Weights of a small transformer language model.
Size: width 704, vocabulary 8192, 88.9M parameters.
Architecture: LayerNorm before each block, rotary positions, no biases in attention or MLP, attention and MLP in parallel.
Training: a variant of Adam for these matrices, 903M tokens, 13773 steps.
MLP neurons of a small language model. Each row is named by its layer, matrix (down: output weights) and neuron, and shows model dimensions 501-628. Each number is 128 + 24 x the weight over its row's rms, rounded and kept within 0 to 255. Numbers have three digits each.
A block is one neuron, or neurons of one layer that tend to fire together. After each block is what it responds to, as a language model described it from the Wikipedia text at the highest values.

L8.down392:149114151088098125104104145144161110099117162176116105137126132083090128089141125179143174147131126150110153113131146144102137120101103116134114143145100108174094131109136161139106122117118120134103159113135134124141146142131106155144150116129114110068135137128103101149125157168163100096120124127104099128127099133082148079126099136106095133117091137118115128099183106136155139156160
L8.down429:131111132122110155114169104144141142156116098151114108080116146130123161171139115116144169106128126133153095135118143164155132126075132113160153105089147107116138086098122154129134112117121118104101183138145174158119109128120155140165125139136180116193117143103114162172113137146095119069097158129116106117109155118099106182146076161144111114131187125150126126083123112157141121125132
L8.down584:145147098151098150105169120156110104145169131118150091119113121123156045106115096125095146164136143090154141158114083110136144134145113113135171130115125178111149102112124132144107160100103149149097129114116127148133153115138147146160150129151120121079128149099117150131108072136155141116156141090116136152112159094115102124097103144097125100099159151119100113155128165134147118170136
L8.down593:117114119127117165106140108119134123163129146174130115126119135082106123129149092134131137137147162147139154110123124115132106097086140124151156121085109147104159122140143142119125126098118144155118107139131077134134143147103110149113169174104072084141127136094109109124097107141151153091156133172129133131110143120097139097119115104149109106130159147075131084096194126148121121170178
L8.down652:134085133103076119105133126107109151141138114133169120093159138138148143118112100118107094099125142109117122148130111142179143085108137090158150108164120098087158147078109138122110123122112152135162113127118105138156080109146122066125103192089116142108205117102127128116102072153105114130156123166112161139103134139128166144116165111163165130119090164116094124144145139179117148117154
L8.down752:142104127154132157141185119191106100112077149136092114127155097116088123144136134120154104092105120139126126118124132137151095142134163118157181123111125129137076090160107158154147120135087074136164142133149155119119111124143116154100134157111098141086159100132153087137185122121087122102119125160075148107104159097134138124105105153165149138137141148170134133141100110188119192112106
L8.down882:128133178108159133112132122119138155157105111163096139138127095115162148089131132113151142119109127127144125126129127124173147115136168099098112117117155159108139140157132102099147126089124148101141164150134157143119105117086101151138143121143142110133070131143119109117149127129107156140161137103127102107154150100114162123104141118206121138140129126112118097152124087123140082107087
L8.down928:154086167147110123107114151123114095094092121103119141136175126143156111120116163137151142145145078138124084156129140140123122125113141121162127143122141096144091169170136122115116128134137100133122107121119105137118148124129155117101125144121116117149111092103110100130090125119108117118116145088119137158124133142167149115141112151124150149147140099118145127121147171130136132143165
L8.down958:048150152139127129142107124140113130111074113107150132122129167151115119107141104161126108103132087179128139173101143129130095132064167165099089157098123114113101129122111140126125115148122109125178100180140164123124140128140121163130151098155134103155080120124115122132120149097160094137114093128154084152172138122124165098193117130106110138106187142081125121097145166092122117113139
L8.down987:114099163109185120130104089122151122118119102118162069154093148122132102136104108145112114140152171138158115062158134113121147091081081162136196101109131137157122069150140113138139156098086113140154146140139160157127131102106108152112151147136118101137119133154113139105162110114166108092135148120150147150139133116115136136140099112131149134146132110095082178123090124158083153154086
L8.down1115:058104145128114092161120123146148140148167112139115146116090098118121121144165160135113128119127111124112136099150116108126129131097152153127168105134102166160134119123136146108124147116182167147140132124105140128119130096122133119145159149129151097129154083106129089123123136132108141163122158148078143169121121141110127128127113117165088126104118127102104129149122079147123135144164
L8.down1352:123119116108143120147134119157133147140078126148114117155166140116118117124148141169157162132162142112128131131156071121149123130132094106145155122142130123098098094122097147125110131151112158121113105140110135147143115112144133109149118118145138126115137166115159093128117135115133137145143135100133107125139103171102164137129136137145113110115146100139133127187107146152164140153178
L8.down1683:125082114191111125130087073126122130138182097160135134115117125157121155088117121128106049143142157140093098154146177147150121086101104130140153126100156150170117129149105090146174089097127142166110117134082159110109124081144094136099142166131117120098109108163114125116165150077123178150105126149144143122152133100136156072096109140137149105115103108154076105104097145085128160171111
L8.down2348:169124143102154117112141125115117151167110104145130115144140116132116119098112102141143073140124161146126118116134123165143141129123145131110139182108106115101100106086101133147122134149156142139130100142116139146150145118130150115117163152131106121140131149084124124135142121170145133107107143181147126113104147127081153148097080152156158155156094092112109137153127134146142140128120
L8.down2641:104123140090180113115116140110151136096120113140136147154144160141114145133121085129096081116173103092108123156103118128139134146112157163134115115147099092121132146170135134097164142159157157141147143128100142116117091161096128092114148127101140091191133078114100133188157110108137111100121092105093112125154094131146155092142149161137119101175145120084152121111119152129100127131093
L8.down2744:113106143147124156147178117117092132152142190124122081135132127130112135138193135129091209182115122095121124102106129131159144159079139093103136070142106147156144123119146125103144161104159126144143128087140135090098139125119181159155168141106144159139108119123147132151124115157178108112131136122123164125152177168143097140172127104148126148061139124180154116106160114111159119128144
Sentence-ending periods. Full stops closing a declarative sentence in encyclopedic prose, often the first line of a bio, e.g. "is a Chinese fencer." or "was a department store chain."; weakly commas and suffixes like -ity, -ism.

L7.down867:135113135120143172107156086138152102151148124119127110151118127091122134127098155156116082087121139127142119111132138113172144105095140155153179115142129172163125138147122150141139102090117114102096130107120126121176132106117112121106115173154109114124121114129122118121128075143097119126113126133136123126126157137077133123114098123150145084121133120118095097148104087174092126153118
Periods and decimal points. Periods, mostly decimal points between digits (3.4 nM, 16.4 points) plus sentence-ending full stops, and line breaks after "= Title =" headings.

L7.down2411:121139117133140124107076136142116152101119149125157140104155145093143153153190122150128108147129124084162127172135150136128114132067128132121152125126163089110129141126113133141137142126160114113137145126101132112123106139109124129083148142150137170135099089136097087113114124140146072132108136141103088125136133113113167140174111130117125139166124136141075101104109137145172153119113
Narrative verb/preposition after subject. Tokens right after a named subject in narrative prose: verb endings or verbs and the following preposition, e.g. "Talbot depart-ed", "Lyman told", "arriving in", "Graff of".

L8.down60:160126140123176131149074114141123143114122109097150126158101132124090128132089152148177104114135134097136156123153110136137142121128088111141160142113113123137123133087143155108123060109108110131109123138077129087148117155110118146124137114117138146131126170138136128122087159134133152119096107132142107115108172083145119113169085127139163120154160084143138162146097094136158085111173
L8.down374:109137135129128149152136129137103099113109130090120143127155112133160119117115133113091133120142098125151114162127147110136133079076100127162103091113139127138127133144136120154109106082114120117110102065105142130095141163098159127127139137119166107128110105128136094134127130083142110141121130119138151124136166090138093112089090127142106149132160140121120119134129110102135156138144
L8.down416:137113149125135144159140157123089167140094130104139144134149103129141114085141138159091121167099114110109114077135121115141133137078137150130122107142161120096122130113114130096130083133142148084116119145119127145123155123113104135101156120086137088125121098108126115136127111133100132159081128151135164142131093129176116139182150049135121153118132086115139063114107080153162140120160
L8.down432:097117162109158125164142152133149077118113122146125120146126124137090142117139097156102155125164153116135125124160098120138136104096112118121142128185178144135121129104092135086140138103138112073125172120138098135125135120147141181117122078121133086148099114099162072176115065136103123163124126161092165081124103063098178130126128142128130114127141112073167155105141096112151105147126
L8.down526:162114110126144143153157154125142151155105139118128118126145133129147106122101113155112087093150179146164108161151118132151151131099120101139074088147136121131102148138142136154095097118147127150082124090132142163186140140128083118116154139113119098137061119135139090138089122168088095102121134101125104165120180170102136103109102122120166109116121100110123121120147117116134125140136
L8.down781:121149142127155129123133140159125115115161126129147112148129128119129152114134107130120106116172132141062103112166152136057134117072152114102132151125120121162136167089149156124168106172118149129102148109150094108128168105104112136090148166153095157136111100123153131127131160167144138117132127142102126098119164140111163122113132103112108125115088153108150076140103101145210142142115
L8.down784:123171167097158118124091119069108135126131137115104134128156184139146149131124110161146119108137138144119113105161131167156116158150107122096131107126096163146076140084175159128120135113101111174136133114128136165124132132109141114115120135128131152149117078112087087125129172127165120105132134134111124133163149150116084125167160167147138142134137143158088106149059114129138133167120
L8.down938:142111125145132105159138112134130137134130098153122124134190117143081126130128149126111064071161108101160113194138114122150146121154100152172176127134124176173158131126116143135140117137136103153123149131135134150131182103147141159124159217101158139131123119142128127128100100107120128118153140145131116116110070134094134115139103149190163119124162165095097131134159090059127117095164
L8.down1056:108156141080120114134117135162125129157150150145153121137134167150137123140184123151097064132128154122142137170131102096150111111153092106149141122110154120160157140130143177136138129142129103121071124143109167157116136110155097156141133174156102147120139132149153134152151109108103127086105071088113147127108116117128100164148120089144108107129146132148137100111169093090149109109154
L8.down1656:097167157134146135186135146134148150120108150122125142122098116179107201132171121143162127124106128117152112116143122149141140123115140139126138129172146152130154089142134131097129160094128160115143159162162155087142121154100128112147166142094095159075080135111136120114112156087165102116135159152128135110150167143130170150121143108100142147131189093138108137104171139135144104081169
L8.down1818:134079159091126128095085146112146102134082140134122114104120110116119148098087131152156145092148140127131169117132116082139162180124142099131122157150151097130108127130131143110124118171125139137117138137148188140112109105145127157129100110129110108174131143101158052153120140164095138144118128165128102142150172101154176134144183146134125102151124135150122126131156146123146152143103
L8.down1949:139171130137157120138114115093124132152112117116145122138142127159153133122117122127107117090157102145123147127119100110114168084090118139132145132156171128170102149150146108158102114128118182095115109163160153147114125081098125131142136178167121097128134151076115086136123136130132130154144131111126127129112150101121148112133108121079100102115083118144105100163118124122117156106153
L8.down2241:097098111148154132142121163130153115153153119116144141144080087125157128150167123143124144121143152137131157107156134167098120088153120097161148082177125123162131133160107134145136173154141117123087149135130140142173094133164118127090113085158136096133124129086139173157117094149167149149119134086138129109099165112113179137118104116150137162154122111091146142121130121114148130173178
L8.down2295:121097148109118166131127146148129127121153129130158091148149097154131120158136136184083143149152107110098127109154131141115165135132166089131138109147127136167120119102121171150112161118126107092107169139160138138123148113099114092144141136093167139126104117089097110128116139119144131156198150092136148120105126154139140158146122163136119111140122107103107174111127118089117105104095
L8.down2708:139173126106157122111145128114152148147098105127125105155140144133104137153119146151109128133145206120113107174091140124123130144112084129128110166130131155063098122158148109162121151149085114083110121158147106153143125135162094155081128151112137095156136130108097120134063114131096083120110092144142113143119185116102155130165123171138143146163118145132138130123126130111134134156140
L8.down2758:146091120122220139142086112143137154162148084107124106155096106151156144139115155124114126078111121151121112107149094150088092116090174103132127130167113140144119129134137112148131194102101176109172103112109121094159093152090071126129112106149103084157153113101150164088122133134102120138135144134140096125117095147134164134152123138144121144131141096108120102152126096091145143140160
Leading digit of numbers. First digit of a number giving a count or quantity, often after over, about or approximately, e.g. over 50, about 6%, 21 nations; also table pipes and number words.

L3.down1518:135104119153131146106114092112112140120166120095104128105122143110129155119149112171161111125122125127127143096151168127132153116122163138116116142080084121142155127095104138129149112129171131175109147139108102108128137127127137157143110113134161092109144143174177130095114102137133147133107080093122168149104144164156181159089160150135118107145157085144130142180138150128145171118135
L3.down2254:117122075111130177107124143125139108151161175110178187150136089071143107109165115096081127082125151154160129123174150102111161141133107119086146181175132114130144136126145101130114152123132120138107185150134134117071119109099145118125147128130186143126111128136112118105109089155138137128102064169161096107081158106174149135151171154102137109132104121129156153082142125188137110146135
L3.down2607:110117131102092126143148134114118086144126111141135111162163108120122103089129165145131141082155084100129127172105131117122182153156107150136127120118201121120102101142129114152106117132139104086165164122122108147095132138130129144105129108169181167105123096110162113131145147132141125110149116109105133122127090080122155113153122164093104124139132148145138139171122116119193140153149
L3.down2621:147142154137110118104145111122130142117127146149104121162155195118093129152175109125149154099134103137134131110116144130090066123093099094119130162149124100117164113118120089121121140129148146113109162147132087174107088113098126152157147096148161145141127106170101098129104132119118101094096126116133150132127157134104115108114148140135106158111149134106109131129098139182100163135117
Word-initial fragments. First sub-word piece of a word split into several tokens, usually after a space, such as cre in cream/creative/crept, der, ra(zors).

L8.down112:127143115116168099125157152100143120159112111098150147132117140108129135085117091132158091108119089100144164165090163197118119093095146114141131131132118082113128201166110092156117141139096117145171109120109111132157090132165156118080142106119136137130103142119173109164149090134089143144115152156078110154124171154103122082117134151129136136127117099134121077140130157185106125143123
L8.down223:140089145119131118151136120126116150158136123114077157131078128133182132123148151073143108155128104080151108138092102147153114121148130116114147109136110129162109131113109137154138160146122092106153107147146123096121136109144127129114161095155169129129095151108099155114110114092142149120065138132142133147115156124114126118139068145159147079127127174090073108092116135108152139113067
L8.down354:113119137144116142148126092127136125132114143130130142147147140123146098102122145124115124128172132143116140179135113090151107119117129104122155126133139145157125142150136123134109129125150092131108102125142105152091133105182174122113122106105123143121114121134153135114155109094102163076078133099101148089111143099144091170154118082163105143094087131153142121153151143142141099145140
L8.down592:136093168127154059148135132127117105136156106146104091129149130113151136104134139077118111084145155143117104127129078102094123141142125163122127134097095132127121078097160127120107146109176123111106110145138138120161102095163156146105108101112118139174072125111118132074130117068151078098144152100128127122109131120135116093140143113123148122118132178129172151143107118159151099134083
L8.down600:087133150111088114114154163118118139155145158169136151126142144136140140150158108144126155124122106126143138132138107123155160131098133151141120113125097125136161106083172118136099150117132139162117099138165120120152090130091113074133146109120107146144133137098115166084123129115164117119152154119100125104113110146093065136131125078129128107119144094162111104127152135115119145122130
L8.down629:138091108129123149097200100106095125135151161144122140147105122142136156148139144092117126141130096145126154136137157162125118113140157118133136180172125107087143100156131093139158117108092097129144160162156099134128125097159145136098132151078079177124158135124124115163105099117122129068115093138158147143121172079139153158145102166149158156110130102148111177098151106122147184121164
L8.down728:127155177095115123135104091105171090150112129129154118132103119149146100105168099176139127155146075113143112136141112120134117163133154115136136107120143132170129143148151120137120145148117108131150164108109109145123146130138145133099133140135134150143150129172148147131136152099131163165111128171143103144107156108151178131121123092113113114133121137134095155121138130111132138149141
L8.down1123:145151129114123122118212114106137118119101127161127129115136141142155112110135117077161088149120118108105169163097167144133142087116162161092120167105138112127145105155149143109115139107156161093126114108172123102132128098108141104112140089102111145141166182146111137147136151096144106096100133174114184134114125118120104130146124128150143133100116156164121166098091122183129136179131
L8.down1583:111142105186124142131119172132132153145123098141101149102125134120119114134184160148186143072132128167141127105121111136192116091156119128119138133097133144155159125149118104134164085109145121121131082135126092129104145132177077126087112099139117128144140132077118135128150121098117157124158118144137152134108136125126105152141124132100112108098145118157110123129122116153131157146111
L8.down1667:106103106137084129160119119134140159136139097118134146107131133139122146118148163070099117104115133115098117112136127133111143105110129128098103147095104103134128127124187119178130121128119089140155169128165106132107145153150162123140127113120138114139098131146110141089111153118105135104101101116107123156138159122151108093139117109143103126125097153147167095128129119127171120169070
L8.down1922:107097113123138110143078136158116116120136149121111121171139125110075107121123122081150164119154173152173167175121182133098146150114105149120117152135125156119137121116118143149121134104110092166157098128110115100156112145154097117112141091100150103148123121143113113120106085128104171099154123083126145131073115138102132124137099169156165104124148154150106146098115140147116122177105
L8.down1924:121147145141117075157144146098142105120096110148154136139153117126142131146104095115136135157129162117176145129107144139100131109089137136139109150116154142130125124167115115156157112153110128142131132166127152102104121168129123110129121084121104131161134150108145153126149110121160116137138101141141148123090141146077131137100128176145118123119124104106130075118137125175118128127102
L8.down2176:114162131107130154151120076108142118174106075126154131109160143090121124106176141096148142108122155184114149132106157122076106143105136147114115118107141132075137172124157169120113141114131101143124101129150137110136141118113148128116143147099095129142167130144100133117108151142148140110167100126108151122122137129094114124117127133125136133147146103134142112098095090122144098151117
L8.down2436:098080125121138140123120125146141111078153109147131132137096143118087133148098109116138123124125181141099152081147181113101128127114145090150139141138124109126092085112137161145116131146123122172087096090129079160115130134086138134128111153112123147193148128150100120157137123176128132103114158171103078137120133145125126160121118140085105153186109131129127125120105137163087113125098
L8.down2525:122137130160130118089109086114104147128122115149167132094093113160106141120100104112102133061101151080135145093135139147116131135149122146129118127127147108135158118119119121122092153116163137162140124104143107131115105110136133124123131151171147136091095133116152141121116102075130105136182157166084133132144156153146121136084126112136099144115114118096094096142108092062091121112085
L8.down2601:125140145122158134138131113095178161107135114155133112118166145129102140112133121127126080116159158116161190185128137147117103141115139129100146099122143099129144109153123154179144106130112082122093133135097128097138103105149072117121148177120095172139174160147122118156104156118085102114128122108124100103136127088116116144134128172129138118134165103142118157165167113174132120068119
Main verb after subject. The main verb (or its last piece) right after a named or pronoun subject, or after "to", in narrative prose, e.g. found, described, wrote, left, "of" in reviewer credits.

L8.down260:158141106104114153167116096141130170144148102153159127100105158090125119121098139112144093173102107149134090131124091089133137153141139106093118116156129110114128160134146109131148094156146142116163144116129197145126144085133141129107107141144119117168127152115099138178131091159086111104133096073123141127083154200125110139112098117109104097110110153092124141150157100137163122148099
L8.down299:123147136106109143176137162138133116125125109116091132155057139083154143095135131127125132136145124085141155157105120111126136139145114092155127136114109148147173117132126105129140150127146103101157101154098116126117143130116144120116141121147139075128115101148139079180128111107190152144110134084074151119145129138164100151128096120147148113154113167137123149157082131134092115111072
L8.down331:108145130098114140103110150099115160146109140126143129125164085119086163109111137139101082151158176136170112120118086127135153071095123126129131167132173106128142154091134148180160137146074158125121108159109104134143136120110180109100122099124177127092116149101135153100126109123092081099092153119134115125121141110062120158164124106095106146117140131128154114131120125149157117115117
L8.down370:121128132152105128124144094098142119135120159134147152116129154136139118128125126147152121109101115144138114160145141137070123096147122158113120110154120138147131137142136142126157112141154122132146141098117115087121147141100147090153093097135152108114120131196113120074121160090108122144126108065132147155130144102145106134110123153140133142152150142128105104149112100138132115118160
L8.down686:137127134110088128146222092118138146150121084112142135143069142143131151122116128153117152180144166088133126111146117128136175122118130134120122129116136090094124103105104152151099160101111121158162086122159081152125162159155117083107102140147121132141120120142140095113120099125100158129140142111134132159092138117100144114116113132164145156099105087104104109072135118115111147134117
L8.down893:095117165166129148134120088090073187151118133130087112122143083127123099181134114139123133101110129149122093104099092134128138121090122141145167179135126153109124157095137089117141155112111168099137086151154146136068149100139175126132132109083118089134110119153143102131136143140135139114100158103129104095117100127146140147095156159115148140140162136175138126141152115178141139101126
L8.down1143:096097132169068072160137185118135119151139159115129151122136132161140135118158159115122092140197163087107132154108153125140120162140138161136118108091120131141124123140144116145168124125084104093127096113114120119102114172189152111130104078156139123131156129181128147168172123166142129108137134142113111149149128139160117124105140102153103167159115101096092144149145082114124138150142
L8.down1191:126124111157083179143094125107085130110080151181159089107128146167091084107134119137093144152162110124089148151115130079122168129118140121107097133100113123179106120084149124124160152166132098141110092138168106140125131177127136122113140118151112128119113143110137120126161143123154161096097130121094129172119143121146139103135088143164129142119108104102105144134177141080143115115168
L8.down1281:105120165138053133165100142140100111117133160107138177093190094139119142111146101099089164070130147128157148122142156116134140122125166169129154086123168152127122140120127130133097163096129122061163146081114140174084195163148100155122122128104158102136093086113139115122148133110128117134141111126115123111104160105124177155144161097119150148117123117152154128168132164118139110152148
L8.down1487:094109095135110120132109115172127114145107099112139105145141113131119084131163115136111122139102124159150125171131124148136173132115097161119127103149098142138117113118121121169123108108096125115137164141122103100116127101149103117134115135172127147137118125158130167109123097142100144121108153171105133177131119105110090165125111138175094103124152116153139141103105142119100198113099
L8.down1489:125134079136112142082139118110078166112148136126152126119119108143156102081148139138126129152127095176184126144143163179155101108128113130136124166115155170182148104126137050137130110163121103169113109125128154131120153127147169134173126139096150134103109090105155141100104166138126105165109135110115124130128147122119167157166139108136120143117117106131127163162158095121123121129101
L8.down1590:125111179169097144142115098195140109119105105100070141135098145133133148174121153121139121140125074121134120127138103096085159112147141130126151105110113118136120139088161133148130127161109122133146130153165133169117128136071119127133098178117145137129134147129087144127117105149136167073131122125094104158140121139137119151106120146177156123159133100134147151115120141134105127126143
L8.down1715:066113157141139118119115105175143107132146100139115112096152162138162085122130148083117118124102144135136164143131136118124067110084148109105155112099099125174127102130139109118125111092096145103131178121142098135111103114110121130105125107158144106123125112134168115125133120161175133171103134125127156135152126073151170168131144123119136141137116122131131060169122160155128115158164
L8.down1741:104110116086128103105155131146105108124130148120155127149092147168123109168146116099156188154152091141135140143126154103143131121129126137111118157143129096141162133116087109162124105143138128058144144100122152129134097129125131129140158112145115139132099116120136192118136102147098145143144130098106110101088131175126156100147110170136125132111104117146160106163111080109138139139151
L8.down1776:130144098148116136121142157106149115122183117147119138153095150115122170121145135152096069153148123149154170113109132109105131128177132142126138178124126109138149144115119121123142072125128093155135147133120151126138123139138120140076130135114120122141136165114130114126160128181131105101137123114149161125160076090097102109101122158149137143171089099123113124110129118176096091131097
L8.down2789:138127156113141143117120064137151145124120129101153118135134103082137113124150140066150159147136117143176130143086130154149142134137138153141108097118111165126110122102136096128166096092114108113158155156127174145115107110131163086095123170139130140132106148175145125140152122106126152177111157111097118124174118131155126121097110148101148136131142123142135105130072168140098126183115
Word-start subword fragments. Short opening pieces of words split into several tokens, usually right after a space, e.g. ri(der), cho(rus), ro(bust); also mid-word pieces and table numbers.

L3.down418:155126116129133131095107122127140111116135084115095161126133104112120132120188133134157145146138173126164168101145137110150127149125160147100136161134166114145146121115129132145104085115120148136118151125133127144089111126111103136119154222119130121129144156110150140134102117167131156123118095137140113165130101123149133152089124097130114102101083160097114132174159119198103114146066
L3.down464:159136115117122145148136108133136150114113083166146149142116121107122138148143137126162142144115105148140118124118098113112177130104138181112161116121092133137179143139109120159147143094084128118107135120136112106105144135127152093128131222150117115087099152131162145137131096166143134105160100110078140125109123116103126089131109135165096130120122134114132128144162109223130166146115
L3.down889:125098117108106153157112091128139132155120108122143180112116126104132115116139143093167123126144146129114106109167167089109144102107114074144190143136103156144143129120087152081155108099102125134126148143123092090090135120092105190147109188162150103143115142099173084189160091131147117135128140138100133176084126125116134089162129132131149149137132104136121142125133119168114121137185
L3.down968:135142132101118117140137135138131101129145134130160136137116118114154153147094130133121117120142138139117123129136126111125144140111117159137119117117141133137141128122109137156095133102116109094118118139163120073120161115112146118122134223111111076136100174150105112170112131109139129144113137113106149150134111045129129121137100117116067135157112131134099128119116105118130094119147
Sentence-ending punctuation. Periods (also ". or ).) closing full sentences in encyclopedic prose, plus line breaks right after a sentence-final period ending a paragraph.

L3.down25:087085122125124128124101091113129157126141128121148098155144123117122156130132152127115120108123094123161135128157164132113088133144124170150169163119166149159132114104172143166101114147123104154128159137117156115137084137144088146123102153111145180125106148145149150140148121123126128105125105142130125108167151100120146119147143133142110106137125155140133124081131128115167116176122
L3.down1049:138137147153103135143134131123143128135133104155139126171131149148151147139172097152105135121112120142138127107105119136135127127124107106112149184105126131117113100137093131113126096127102103081131160101125117125105144138129174113125102161136136149127148093152175113145118093134172135139084089156088143153143072143142153165148125099137144061148102121116126139110146141146148127115188
L3.down2203:152149132114118118132117136139168157118161131138129141096114133166130118102174104093157160135102157125125160111184099094143079136140137136139167141161152144149139115143126149154092115133108140172121186130086123139142117152117131126122102178084097180141121073113141128097096127164086152081136155129122129144117144127150123130092109081131113103154110132166112140124111094154122117114087
L3.down2246:140133078124105096117138165138117150114164160120121117110102173149151107158153109124109118121136128152176173118170109166151134086137105147122136078098106120154157120137087164141142126106140120122092133157124126134119139177096144104113123156132115128172143116133132164108138101074178148143141103103152085118118134123113107138104140119097139162147104128122144148117148095120136184080098
Sentence-initial function words. First token of a new sentence, paragraph or list item after a period, line break or dash: An, On, In, Some, list-marker dashes.

L3.down629:131113170110151156124120150136133147142118104149123149112124134082120161097095122139113134121101142123152141176118152129163092165047140194156111141120132154139157105120098104125120092136109106125163134080142117149124139119148080094157089168156133137113121159141110123135111156159106141098110143134127127128122133100127152103123129091110110106124162079108105148156096094143106097128146
L3.down1173:110083084152140153149110127125118155096151098150133140150177125166112169130127145145151120123151101144117159135140169114065181124133121105100169101135135092151137133155121112153129119098120107160119136139164148143158173063116155165113145153155121097149116105117129141121101105138119149119116152072149106071141094134151118153131151101130155128165137146143086189168183112130146140128110
L3.down2025:112140105120106131126127116155185126130162109071180152099128161135106155148115152120136141148101153131159141113137105147137114107139137156100127121124104108132110161138115142133131117150119071147101121112112156145103111138075151116150120109120150142109102150087136163091148159131109197091177110117148084119122133179118132128141100143113147153142114111102098199142132133137083095125097
L3.down2159:137160090126152146153143082135155107141158116122136096155109182087113130116148158121119147163120131127149122138160133135117162155157142150139134106112134198106152086121123127178139182125161128154115095123116134132107151161147146135072128165100109155155128111120178155160134106214143183100142149121110094137114117117130139138146133156159096080150126083150105181161158123129125101126150
Speech and reporting verbs. Verbs that introduce speech or opinion, often in reviews and plot summaries, such as says, stated, saying, claiming, testified that; weaker on CJK byte pieces and scattered word fragments.

L7.down1685:162112134160142146140115161160122125134141136147126133095143144146143102130144160146136109115115134116158126105121151111123135128142160111118140124152088113146113107132133125151148125159103108074176121152098130103141128139158102150149165087155138162141115106138161149160148113109153137147121132123108166123122110117123131156121108089121139114103167124141096160095170156135114137144151
Start of quantity expressions. Leading digit of multi-digit numbers, usually 1, as in 150, 12, 10 in stats tables, plus quantity words such as a (a decade, a half) and under (under the age of).